From a checkpoint of a small transformer trained on Wikipedia.
Size: 4 heads of 96, MLP 2304 tanh GELU, 34.8M parameters.
MLP neurons of a small language model. Each row is named by its layer, matrix (up: input weights) and neuron, and shows model dimensions 16-111. Each number is 128 + 32 x the weight over its row's rms, rounded and kept within 0 to 255. Numbers have three digits each.
After each neuron's rows, "fires after" lists the tokens most often just before its 100 highest values on Wikipedia text that the model never trained on.

L9.up130:156144096105146183107121144066132120144149144170103144139104131089144170112113114088170194115195174130193143146137157161119129140138120190091172096100186148111144156140100135130188139117097045131121101109080125123095158183106146155076173098086114132115122152094153133088116085101140096177
fires after: " F", "ing", " for", "iv", "F", " took"

L5.up1746:181146107102126139071104102098098109160211125138095088135133080170138101191130083091138085109090125102143129159108158198130150135130174122175092155146118168118145118139128203075165148089104162143141130165118161129159126107128150181125132104157105149101111140135159109092178168133167088126
fires after: " ", " B", " c", "ad", "–", "i"

L5.up254:167134128115168128186098145191231151162137123147132169192128169160089070153135175129154117122134137112122123161172138138177127117146165179086082151139143107213136152135153094139128128121205114126085042109167131121161137148167189139173148062113116157121122086075085151084140121154136093143
fires after: " ", " P", " T", "all", " f"

L9.up358:124128102114167149106112151098091131131140173150142142163150117081071151132097124121080202127184112149159149138147116092121105152129119100148036156144170141107128090117167131110148100152111094114202081156155112099174148129053074123145156118090093095177132125124150078167102083076121120064
fires after: " ", " con", " of", " Con", " re", "al"

L9.up1990:100152149059187118120175106061083151111097174078108136089083117112092141099213043149067137074140105188211102126128177111133123160107112112125158134109112081089116134164122119146146145104105169154207098126158139148086137076106044116174182105114121105118122154143029105143146088131184115157
fires after: " ", " ex", " (", " Re"

L9.up605:146133115142142146150111116137106118100101163153251126122113128125150125152078114168176130121119121131124152205096110091121108097098152154137138076126103135122098135115165121117127147139108169173073116114104074088182109159135107114081113204117099105081058121134102137201157166075119087070
fires after: " on", " On", "On", " wh", " the", " 19"

L9.up571:124146172102141148127105131131076135145079054101099115159148122114138120152128133174134163153100182102145169140127107052215073189131128121166115170115115182169140177062121171158126112140054120126132122175122119081095077088151078163085176103166139089128079160157130077075093185139141128150
fires after: "s", " Mc", " down", "-", " At", ":"

L5.up1530:150134116053099116071142095157147101189125128157107166120136094139131144122101079109134187149193150112104160068058118135183097150135144177156156062171114085129145112167194152094135137145169139080055135077101127184078174081125117136135115149165109123121187143083087138102181164155146138139
fires after: "\n"

L5.up1487:113107131107162197081086154116157200112176108131106098067182112137147123068155110111173148124109134107129097065116145147120123112127133115098121057129114152168157137124116151112139105126127136149138135127147119089092145120129102146057177134089135165114179135130123185148130130124113086143
fires after: " is", "\n", " |", " was", " 19"

L5.up964:157093130108068114120099126107074115182111079167148166058152157134109128147107175142137145121206121124151169115142116071165126144080115099123108114126113143111124204103177130146139150093098080139090093073094158195154153069074101142198079126118112089135127109112138163117122142092127167111
fires after: " |", "mo", " mo", " H", "vol", "M"

L9.up1889:096178148122172127132121119099107135080192071145105150080160106111172106122120134121091103109054126141146133112124112164133164109102171130132149112168160136083128130104149071127059104123143103132128080165119077147178158106108094154146143160130167108128136119106156190107102125046066166126
fires after: "c", " 19", " c", "u", " C", "ba"

L9.up700:169094139148107164121143156126089121117156115143105093116136181121111110121119082168115167134200142116194142089168134132136108139147136116093152070094154139126172145074116178084129113168088132162132065127103173127108123105125079126157128077147053087146145092122142118155121103141160112137
fires after: "s", " ex", " re", "leg", " "

L9.up1402:146113095164163127115167144124125087140096137035100148153169155110154120144141116119177133132069152164178106116167177088141160099158120094137140133095090129122082140104106131128044083132114091153112038131115142140216099088135104134123102131111134152146098130168088044103145143084108165121
fires after: ".", " |", " ", ","

L9.up135:100082137090141210108137135097091156113190101097083116075149144131167094140168098081144112087125183157095179136121135126133139068127098040166108172171086100130127142149110170134102118082115112062165090198143120146122074090152086135146149171142161087107107105163138059171111152135109081100
fires after: " ", "\n", "===", " a", "==", " an"

L5.up1206:150130103143108112102164185162156135140132087105109128126119108152159159119155083101166104144152128104138235085128089178136131109090091152085129139122089156128111102173132106163074115163112131127127108114082160135082097082130171181115113119119136151168150107143135135119101117098137043140
fires after: " ", "\n", "ra"

L9.up1369:115172130117100131167084117116097110143174171141120132193153099115149170109100087156182154166129116160158147121090133107098165147137144129076144108145169037142113098140164129195113147080061126135098095137109147179103124110070098115101112150118165120110130125096110122093165162138106099168
fires after: "\n", " |", "n", "im", "lic", "ul"

L9.up2023:100093071144159068109101141070069109155103140000113142096130132101161145187096060150145162124123121157139142105141161133121151127152133089118112114107079049147092139153121132118131091126122103160157126181111132131090145086104069064149120146117118080061087179167140136131129113100080184156
fires after: ".", " (", "\n", " \""

L9.up523:131140127103156136112112171123106087108094061095155189100152150136160178121123044135107111147166140127102168152116179149110148107146133099105186096146048103161141119160112135224130121118133111145163213150112110102149092157104082107153138155112190140135102114136075093166111122046141133169
fires after: "\n", " ", " pre", "p", " ex", " D"

L9.up1240:145100152145141163116122078149129124122105113126130109107161133150085116058148125143181110112119177139135146089176120114135175104118198129168112170142141110104148255135078075138093119146145152136126088114119125180177156171096122140169117168135065133114103134148048135163061124169111131138
fires after: "fin", " me", "com", " di"

L9.up478:169119099153106163165135031100119155125166116092121129171150065138093123118148117159120111113155115109110103097153128107212137128107152084181105089136119129100158179088147136088154133171047141151122110113132164105101156139104089108168062164119150121169174153059176092152112180130128108147
fires after: " ", "ci", " work", "d"

L9.up1341:151151110167160107154118132037136119157212161076154164102180129135109116141191097139103118153173123146147142186071090101127172171156068111137142161115188068121087124126109147134129158128063089105119157189146165115100185108028115149115129214105137098100116175135122114116156131069103145143
fires after: " |", "s", " to", " b", "\n", " re"

L9.up1567:204159111150125115095117048111144148136139117112165209120230142016148176136111082176127089137084144154112125135116107131146156113104073041124121113151114149113098126037117170146120136097153093171124073131086083103201133153150133127096089111127101114139108114132111109121104182180141137078
fires after: " K", "h", "ar", "n", "k", "z"

L9.up1172:153133086135105143164154109104087145097145104070113114158093118128144169111155147155137091136136184111139124090136079087131123139112157165145108117128141134077146170142135175132147092122103054197144102142090136112115176169128131149172163050135129132084095130116105028219086128094103116158
fires after: "e", "ve", "ne", " de", " Se", "ter"

L9.up1247:083077103095139095138157155143119102072132068132123175136141115143120152199120121142067150164079107120153102118120109145087210137109130128070124100156121101185143081156084123106156130156096158139111085107096163145147133114075113158065128089081093161106158109120146155151142117130122165177
fires after: " A", " p", "á", "'", " University", "op"

L9.up2078:129125158137112137145118121128131057108201066057084142136096112168168131105153187125141150153086061112096087135132080133156118121169159090130133140143137099121147123155176106143101127150120152119179149094122140187225113158103135107092093135125157124113127077086144086128187098107106134105
fires after: " ", "s", " con", "p", " pre"

L9.up1909:136146095137147111126128128128105179171143159050101129115107114130110128146142095091196164152126103098130141158095125110128215086118133139136094102148125093114080146136116124094102060100145040178199076155122117229122175174131110071094159147154130062112105150081118076119084138112119090165
fires after: " ", "s", "S", " S"

L5.up1895:181193103122111166109152113043082154130080168118113108071152127148081094109154092095118136137101097124133154128146085115138130143177232183116108108141165133121122133076086107055162085163096121107121135156158132090136102145145113143076076063140179151159142146063100099138079152096104155116
fires after: " to", " T", "at", "ne", " Ma", " La"

L9.up1585:133133187111107152114117103094106125206126163082094110142107158078095118156161094105095117106142135118126152106076177158113202063110102113098060138116127166177041140138099109121168100164150115164153161111147185105123199132146152178138099140127151085131151207124138092127141134101117153088
fires after: " ", "-", "s", "\\", "/", "re"

L9.up1253:121129133132124136196078043044061119147115103053146149128101166152167122082131082163176120113121131191119116126194134084087102122116133145106116156146099087167067170141076170107143140130107117069204134129062181137089142125154089221126129130136126119122108122100150115128036157183161155114
fires after: "n", "g", "r", "s"

L9.up885:149061119109139103137132157122092088082136118122053100123100168188071149100126101187130133071078125108159115158089194131167120132160115160099121159074160140151141095151149099157066101139053155140137140133132139149156109138124132134139089102142096061065091156146074179149129121125130113162
fires after: "re", "e", " Se", " more", ":"

L5.up827:074123108113120174088163124192158099120132159113152193141117121061109172081055166144169149125137115147152139104118139100125116089142156100111117116078182085177101106112171125168163127140193108163150128110081094073129095087128138081158089124126117164183125110105133081147134136127126151143
fires after: " ", "s", "at"

L9.up1985:126103148126150111158124155215137068153087080147168167139130091132131115115142138177131118129102158188136136086052208108145135140162106136135158142140177086157145167135151097081168100146069166106144088100131115171124139101111098131158087172136122103113146134100136175118127149103167124052
fires after: " J", "u", " Vi", " La", "i", " qu"

L9.up1975:131112122112147114126132103100124093166096133075116188154162144127135131125166102109101140143121095132130129118069119116148162078162064165095172172059128068173161110063099067127125102134109107153180087150177165162124093103121098122110162131166134122184119115164087136135111070102147062099
fires after: "s", " more", " sp", "S"

L9.up413:197147087125139103096160124095158152156104159110095083107095127135113089084160128099083127130133148124099124153174169134164193168167125126144097127152122109070110156107082115111176110106118076099141047154111123149107163175091104156123124212139093131102127122161194121157145093175141093120
fires after: " |", " an", "vi", ":", "us", "y"

L9.up1348:113149130116152135133115122122094155069121127110146097140103101122072140146176158234127174173120127172127163165115126086123158134209142142136115156117201089089057126059055155115138156158112105089135128159139094123133138160116156128130102190149087111140108145195130150120106196092114109148
fires after: "s", " S", "es"

L9.up1287:230139063127095108157170063101095169138150081179137106114141139112154189143126139133167178151109094109134161118140118098130173130164176101154115124184119150110130093073083136083134131123123105129157119224100145117152108119082127105121180140160122116180143091143127118125128130111145104172
fires after: "s", "t", "ment", "m", "ce"

L9.up1094:054071196146132058168188116078131154187117118132145137112128106110133118120172079109101142093125096153082127131145186142161149095146113094135097117166058090164128171088109118146139170146162138126143119119110155136129159172124100069154098142095162070113079146105101114160140107107188132108
fires after: " ", " Bo", " Ma", " P"

L9.up850:134137096112148116131090092135120088140112164113078107104101130151086146127061158167086164117123135094232170098141068105097159110115120117138100078120147052146129184154137154116128163108122136126192110158172165112125090136154116139067110097159040129101142154111088139170115081144156142145
fires after: " |", " on", " \"", "On", ":", " ("

L5.up164:057167106124112158157135138078110122122134128169074114084115115064150141061139143111144154145169136129112114092132143142102085133143132127118134057113123162098117100107139127104152144118103130116180080159089109125145158137083104077061139199105155162099124098119171071095157132128140081143
fires after: " |", " F", " Po", "F", "d"

L9.up2276:181128122098155125135134142181122141125076127104131124204094106129138132115113142141180148218138101114163048145153102123090136106121142138112152127217139152143138129106110135083114154136130148142179090089107061062143164209087120117122132137130089139159124146142138119193067200150143071097
fires after: " ", "p", " re", "e", " p"

L9.up1802:122209050160212163132172129122088168118111091141122083118114086114124118155162096130106131093118134140114149129125045131151106116210166129130108127115111128118144152122113155158130155201100104177107132120171125117120150092094146118125109144125109124090125070122133168132115125070133100122
fires after: " ", " T", " D", "s"

L9.up1330:135129141170106166146093028098129158119072138102143150154152167091148131138130125153162109131113124151197094168107184119111189091132110099083135149138042158144097206125085141091102141166161099134122099097053117179070198148165095156074081164135150076119104179112140111158060129116077091185
fires after: "u", "z", "k", " T", "ak", "s"

L9.up1999:153146117128188135135139108117148107091116119073076184133123117137129193150179122130159172143048157127182157149123114136169177086205138101144155094155201094182140106101125138084099140122081127113157114110129158138183089150100142120094157135104139146092104141122104112154103129119041063187
fires after: " |", " a", "\n", " ex", " con"

L5.up163:164075141109151127135149099092129153088057168174114172094097104184097138164149101165128117134144152124127140115142141154159094097141162124163062142127175087111103150102121112174124137194159080144125087129147100134150107125133131112104204096116129110139153123140119152165091125160141169140
fires after: ".", "\n", " the", "s", " T", " N"

L5.up2131:115144130148087101159094145134101136136088097134205163108134084122160092157178120102148141141084137119147104088217144127212129138112157154078082146115143126117166125108132183077097169136103120088109102190121146121109150220127112124192127132145173100136149098137147110106159125136173165112
fires after: "\n", " F", " 9", " f"

L9.up1327:119171164084181135114139181098118206099060147086167144133145139111102142153133147158157132147186125165116141167080175127185134174141168134205106098117094062131106160137165088158109129079189116115158117137129194113098090122133096142077118111129108100151113143165089132186150152135170184187
fires after: " ", " T", "in", "um"

L9.up724:091158158145108127139144169173119133024129077144057148105094071130119136107161110102096118169117194118097118132130146159156167069090125142122150164132092174142116148153143110050112109109132079113145108172097105211161134095068110136129129118106152111113144122108139080122143192120152062142
fires after: "s", "y", "es", " Al", " S"

L9.up1948:117102092134176164122143112128140133065078129074116171133178213121140091120139127127183159117113191161138155171096154081159081145184125133136045105101114206137148147162127159147153118195173112152124051149118123119149133140204137136084133141149157105083110127150099138168106092119155067128
fires after: ",", " w", " in", " ", " wh"

L5.up1418:171129166164089137177101129072136109145145143131109105060143152145114076091129177076132155122158118123139076120112147132107181110104090077083142168102086155104109144143103071099107110111074175140093100124140090090136142153121127168143114167058137157147102107149136104175051166192139126126
fires after: ",", " lo", "ru", " Jo", " Le", "ir"

L9.up1472:133148103051089164121136063152120114129131088139110152126131082084085139121159105167110136137140132123081120143126105159068117109152152097141146105079093167163135105118136089140079106121054159160117134155135129153157133097109114138202153169040162116136101112110078121104118149165175146138
fires after: "ta", " Go", "o", " He", " O"

L5.up161:138113159154141059114167195139176143075079153110182203121172103106168140116154113129136080111158085122107219166126133150104089086138093131133141115105180171144098153099114158088175110141124133105160091162145143087094071186119126095116126106088162133138109151164153132123147154100208095148
fires after: "\n", "J"

L9.up1532:208098130163176115132096175140156127169183125017087158153097147071118112095135149134160142131150120088088135077106133081129139095145124125103146084143140118071112114123100083149101128054100112154149155172118138113196090099129087111107131163180109125066127175105122105156112100117201154132
fires after: "s", " ", " ex", " con", " re", "c"

L9.up1696:127060157116097138135124160126120086131114126126121191140136146133095130175131117160131084183117108109136166146127131130114121114087120157086115068118083110092130131135094069080157155100182149134137147158134091105144179073089140186110152142109119133104019122148117100195134135105165135142
fires after: " a", "p", " comp", " A", "op"

L5.up512:129161058145145068147147131118108090159096142137078146111151174155169148167086141163111115123145113185155138146116085117124132113105148113132047123095127121156107111077149166059134125140143086092158130084123081167125110134170114092122134098141158096147126147077202199063154106068138184100
fires after: " 19", " C", "\\", "C", " to", "pr"

L9.up1026:141124107127160142170144082135112161138135159119090130094178094095130144103171120122126161158111116136112143131110162120172061101147119202123110075115130091198109134113144125201122087122126158121159112152079116106144139116135122146151123148102135131173116099129114117186091084081135116146
fires after: " ", " re", " in", " lo", "ed", " Time"

L9.up693:113133164143190120124186068182088120111124104098085149165123114162083186114147198154086137119107101154187173143150081146220126107134188065100104117195120095139121071102105106102115119132118125168114123135157183087095092089097161151117116127110138078070151164086126097119095119108116157089
fires after: " ", " d", " con", " champion", "fin"

L9.up1578:151140117156212166136159130150086092123094165135132101074131141124178159142109104111153118152133158144149096093092109141134171150173142140108119090138145113097150086139124102167156086131142116142192127108149160112195136128108159140099196103101166118071114138098163141110124146169139134121
fires after: " a", " A", "A", " be", " Ma", " in"

L9.up1010:096114154091101103202135162162110149090105091144155166165102083127159249170153092156079137201047153127160155124132118141171196143125145103121168198116093122196081114110147113159160082074157127151131171109152139219143152161044116090218089149097106129131046101088113135131106123134160111100
fires after: "e", " B", " O", " Ro", " A", " He"

L5.up1814:158151103112117193099124148147133133121148153138106124139183139156084098106117111178121144146168142102128114152105108122190081131123105092130066112191069137123135213160178094092100160097097164138064114085093141172096163152109108146139071124180163130150108194147123165125142091179087061128
fires after: "==", " ==", "==="

L9.up804:162113079150112141127113050145150143115122145115129109084102085065125145121125043124174133172154120178157132124168142123152131183157156164112173069109116109124115097122105128055043121162115141160136115106146110154176130111138132146135103164142141127219169136109112137100132158120129127084
fires after: "s", "ch", "g"

L9.up417:138155120154137122161137125175131109139096152099119147071119127149173139109133111114112090103093200102158159150170093122098142132106176073139146100123104090124144129158142117109187083133081141108201091163149099130116085136121117170047151114143088167156133087182171107158108179131137126158
fires after: " ", "y", "en", " a", "ru", " in"

L5.up1215:090086116168102093117097145054190128102121109147093077108164119116139134148101125133121133160144116172080109112102130086108166165115102150150070093086103119144174109169129163124154087145089141102113121144183072180115142077143098145177149176110113162182165128111150162131132053157130156132
fires after: " 19", " In", " 18"

L5.up2041:116098125104180041111127087141124118129157108168100119140103148138091132081115151098096033107102122144091134133152120122130172164104135153136172092125132085166135189183118106156101162095115146085132103085118138132133175125132124148174094139131095111061142168147132109104139164115151159170
fires after: " ", "-", " f"

L9.up1223:104126118147089073130152099124123148120086095147152100170141105126061187111181050116134121118171177168109121114126161123139143159158196088131157111142153098131147127126039156138118147129135105084121140111100123164114080100098093140152140117083131124137143135107134141104081160139101137139
fires after: "it", "en", "er", "at", "st", "et"

L9.up1453:152144108135099136176185046100092128097123099106058125089111117126134121168130066137157160122164132143158162149130142149164102107134116103118163123168083145120085142103065159134133178155106125172136141168091102125078157177108069159147136209145059103136088120071132132097117142106132105162
fires after: " W", " Pa", " pa", " Do", " gr", "G"

L9.up1344:087170143171113087106132138130146180142091109169149073206143093132125104067159121118128142132143119142146157139167091058163127125125138086175172114143121151123092112127065116024100090130171045155148136138127149178105097128117083186091152104173149113174151166110125058125110191168087073155
fires after: "s", "y", "es", "z", "is"

L9.up1405:144088120115105125138083094125138140108159165137084225094145125127086148157175080151138152120113092117105134070105190080124128059187116084127153162137090121129142115072093176174127160133102060155131142170130069145087154141127115130130103162136103109106098144113074096139116163160127126124
fires after: "\n", "-", " ", "st", "if", "n"

L9.up28:191122164163096097120110086079112174142105112057141114138126131114095161128112113162140126084094129134071097105116143112178159078147147138156082131142112088098146131011117114161157163141100105136171138123109172149108098162148115152099117100129149092163139179074137113136113103072138083102
fires after: "s", "it", "t", "d", "S", "r"

L5.up1529:190158139108068145132130092121069136114125167161097075151156143058144026090159144105152134092120171106157072086189066186163165127125130071166071068116122120147168122097120050066122085126127113141118166070092108178116129172081142180154111130128140151100159156102140139102141156134060102110
fires after: ",", "ist", " is"

L5.up223:130149130115143146082071076159188136167180091094072157133096131131113093124112121109113120117068172095136162139069112134103142153177136128115130138173138113166177182187163075142152077129097100149133111147143120199120151133165079131111161123188120128090098099130132170110223126234076008126
fires after: " ", "lan", "it"

L5.up561:109135117135117214090114149092143102150143145176123124132087130175134089072123137151142079102110168137160115096150136106129091136151068122079071173093135059105137160144117142137176144178117197127106147134123118178139115197164157121142060164127139139108081158130158123085117083138154106156
fires after: "==", ".", " same", " ==", " re", "-"

L9.up1414:112087099126200173107184146088085103095130111126106121181101108180104175123148075165113086119111114127107161142119164113132150113130144129139172144156119135135093138139159121099135073130154169195127076099110141134094119133085037170190109096158144105157108097104094075139117138024097131153
fires after: " ", " ex", "fe", "ne", " f"

L9.up1963:132108125100114150108209111145091219063161112141155140126077103053072143057106115147110120187152098168085165192125175122073132157152107127162123143149127115112129147061060151120148101075146153169132126095102118117144146155109062110095113190104100097096126119137083121127074128131141036169
fires after: " on", ":", "On", "er", " On", "s"

L9.up2095:104171116142138157170137127115135135206118127109095179169073108113109160163137130101080174158131115179134175138090139084110084077115149141173172127156113123139044116094133132147136106153082148174210152156181145156117139101134138099083199138128112132094127148071127090209074138108133076149
fires after: "s", "re", " S", "S", "g", " P"

L9.up1789:105120131137184144103136082133121122104166120170129117132105122145137106168182124129189139102132163117105138133124153100126160116124123092153084176119092091154117108114151163136144157153106104184149113157067120149195124101164105184091105139148107111116122142169105066151088141137133120084
fires after: " ", " p", "-", "in", "s"

L9.up380:116163184116148131164122136115141069108155099140100110088132164141124115157096133142119113139129175177131157094163150146143110112148156122122112185087116117100088155137126163084115136128058135180124168173150160166116158146062104124068175140117136181114035153171092119058137133120085143133
fires after: " |", "co", "p", " re", " co"

L9.up2179:083119140139152104141126094142152123141149059132146157167162144146145149166155179145128130106073106119108120096146094127150170160119167126148164124138123114103148096083129159152171114154172132152177129176108113111170124204122101151097094156140148116133168201089184133090158170079159101154
fires after: "c", "en", " C", "in", "n", "t"

L9.up1924:172074068038101113132110051130067153129116139137141120133129164128128083146162103137109109131133156159072193107147140124134090099141102108143108119165056148129068228089104158150125123102138053127143124164133134144105115133137154196142104141121089149128142157105112149145191127076147105123
fires after: "s", " S", " ", "h", "ra"

L9.up1858:072174102134161124115165137156075169162074192099122136123120136091179106124134103121128081139076144149176136165140109143151178135117130099140133078112031133104155177156163082138135121086144135114191112169136138138113111085114074086117146141088161099109074140137137096171085094118121117127
fires after: " ", " (", " |", " h"

L5.up1163:143165170192163129101142160085095098158073093167102064064116188117116158130192131147191211096098143152143096131144122112158171168121104148129104178104086111119142134139150198095137104126091131167118118112152129122148117219137123141125110165129111140082112122120147113133112102084129080157
fires after: " K", "re", "e", " Bo", " be", " Sch"

L9.up1381:114132108105175121125119161109114156141108112141078162187150153105099163120136107112179081110071149111136153169130137127127168095102139143156076043160105096197095099172175053049180174105124127104094176140089174161113140134131131108141155180123133134137096137134145081148112132137059086109
fires after: " a", " an", " A", " ", " re"

L9.up1534:133125088126109131105116112087116121146149135135124147089078157097142122108145118132167095194081104127184132116107209135172113157094150155117180120166078143157120157113065066093115106148120129173190122131165169158157108123113050115100094091180149091111104128125079102097102099138115138173
fires after: "s", "re", " re", "g"

L9.up1339:156135147129139073119179136149106084147132167130119154075127149044150155143101155152137200154091069152134163140127146114132111122094117120076122079123134137169107113084122065113199063107078112156135115097099121152141094147103036124184089140146172114109116141093156119109134160114152100098
fires after: "s", " S", " served", "A", " he", " "

L9.up1615:126174141103122042099137116114146168147132143119043175115058113138167113120120152118146128163138131134184145179098146139146109103118097088167111142145112157173124154129133126118128078149087121173154152150108180139138132093070172121143174120124082114146164127153138082140164107100146067097
fires after: "s", "es", "ol", "les"

L9.up196:164077180166130103126149107170129136126133080055142112142164166139117138153112094159165094093128163156133156094088188115111121078131115155131110157188081139162123142146127150157113078162135122096108075172070123129107105152148121158158153176155113099109110077146109092124174102139184083154
fires after: ",", " in", " ex", "in"

L9.up2122:137149108136167147112085073122115069155122107087136144122090117135098155077086177122181138143134238153163107108070158118105133162135131116133180100172162130102139153075113118066133162192143155152157082128179146100211206050112078138099140091186116133114154095117164090094147136114142085116
fires after: " ex", " as", "s", "ex"

L9.up1556:120151107136125174144107153092129201078185108157101123100179071111152108102133160111114138131211077165157120114124161058118124090126144114190144117145143110121091133067035145124111115154090087099144161181126192112142107182090148113106091111109150095150138142122093111111124104122136148152
fires after: "s", "p", "c", "ic", "ci", "d"

L9.up456:166157146127108106148137111120180122091110075117137160106088149129110119127148116161158184150090128109143126131132118158082129090155099111145144098090095136157132163176074091084123045110060136134084133156087103176144162071111125124097163129109127119109107119155118183134132219149131111179
fires after: "\n", " |", "and", "-", "d", " G"

L9.up1645:135120116138136127189121163133142155077119149171091110154110107095148113149160184147134153144095106102151109176168110127154163086135147078122151128126132163089119087123105096109139121183105175110153129150149158133123104053091112185101129161105084107136129162121092131095103177105103116119
fires after: "-", "d", " d", "th"

L9.up1981:171215131099128145183063096160109099107104124193131134054085088134140108138128173193108146107105164141145089075159070070103106167139118150144122163081080143123126099123106100097167097116163131191163117163085117120138147172102096152124144160175107124065089125114119175138126162075065107103
fires after: " re", "re", " appear", " Re", " start", " be"

L9.up1104:132126061134129097143121152138138185094150132107068134158124123123070134103120156111119143169104139102201120127092146078147191141156137148128123075107153157128107064109071141117132154203088097206131132202188133174134119167109080085099109162125086080102137106099127086137122125128079112124
fires after: "s", "us", "S", " ("

L9.up167:067117138133158135127187143091129130108062073094160054098096142082041106127173146161099124132089141118058145166114132085168126038120105127118148090142040065110096145106096110094122139176148113127172098098179132159141074117154163110130176150125133107077164106159123093117096124122135128176
fires after: " ", " the", " The", ":", "s"

L9.up302:130197078115119117103112115170074136135126152128122139115107157099124106160135110181120130095154124153145109165098154105189124154104171146184135138135164079125086146169128151153135176116096112083136124141182119148131166121112115085092127167077142106086128156175146128100098110153130119150
fires after: " B", " Or", " O", "b", " M", " R"

L5.up1905:129149096116077171108164080117159099153120135137151170105129093120102164151160133111118123167100103090092159136104124136127111165160128133045169095102152091104131131148152112234188127158143094129150152098136166112121127171108144084162145083180130144153122091127115067118178160197103085146
fires after: " ", " J", " and", "v"

L9.up1702:108184156155125112111158137140133087126144151124124079157084155133100070146159196153130137178158109124126177076092126090164088149139108125102124164096114146122144141136075090031123142185152083141124136178113106186151164094118090154103156186119173154145178152126103139147138137102140128124
fires after: "-", "–20", " 19", "–19"

L9.up1796:137080137130152079147125189131154122182093169122053166110081085150134148105151084162131101121155164152132163114072181143105162152138133120157152129104095132127098179117125182151153085165100081132083094129142176135114163150127093090126079175105095089126140182161133176142106150120076119113
fires after: " in", "b", "ab", " c", "in"

L5.up2150:151137241157088143191165122125157118060165144139115138171127179158123054130060112132116093117113129087105125092135173126133135121078125059126119074110105144084133160162124059113128134118100121159117147108057081146134135129161098121164093137126155090098075108090131163159105141168090167095
fires after: ",", " in", " the"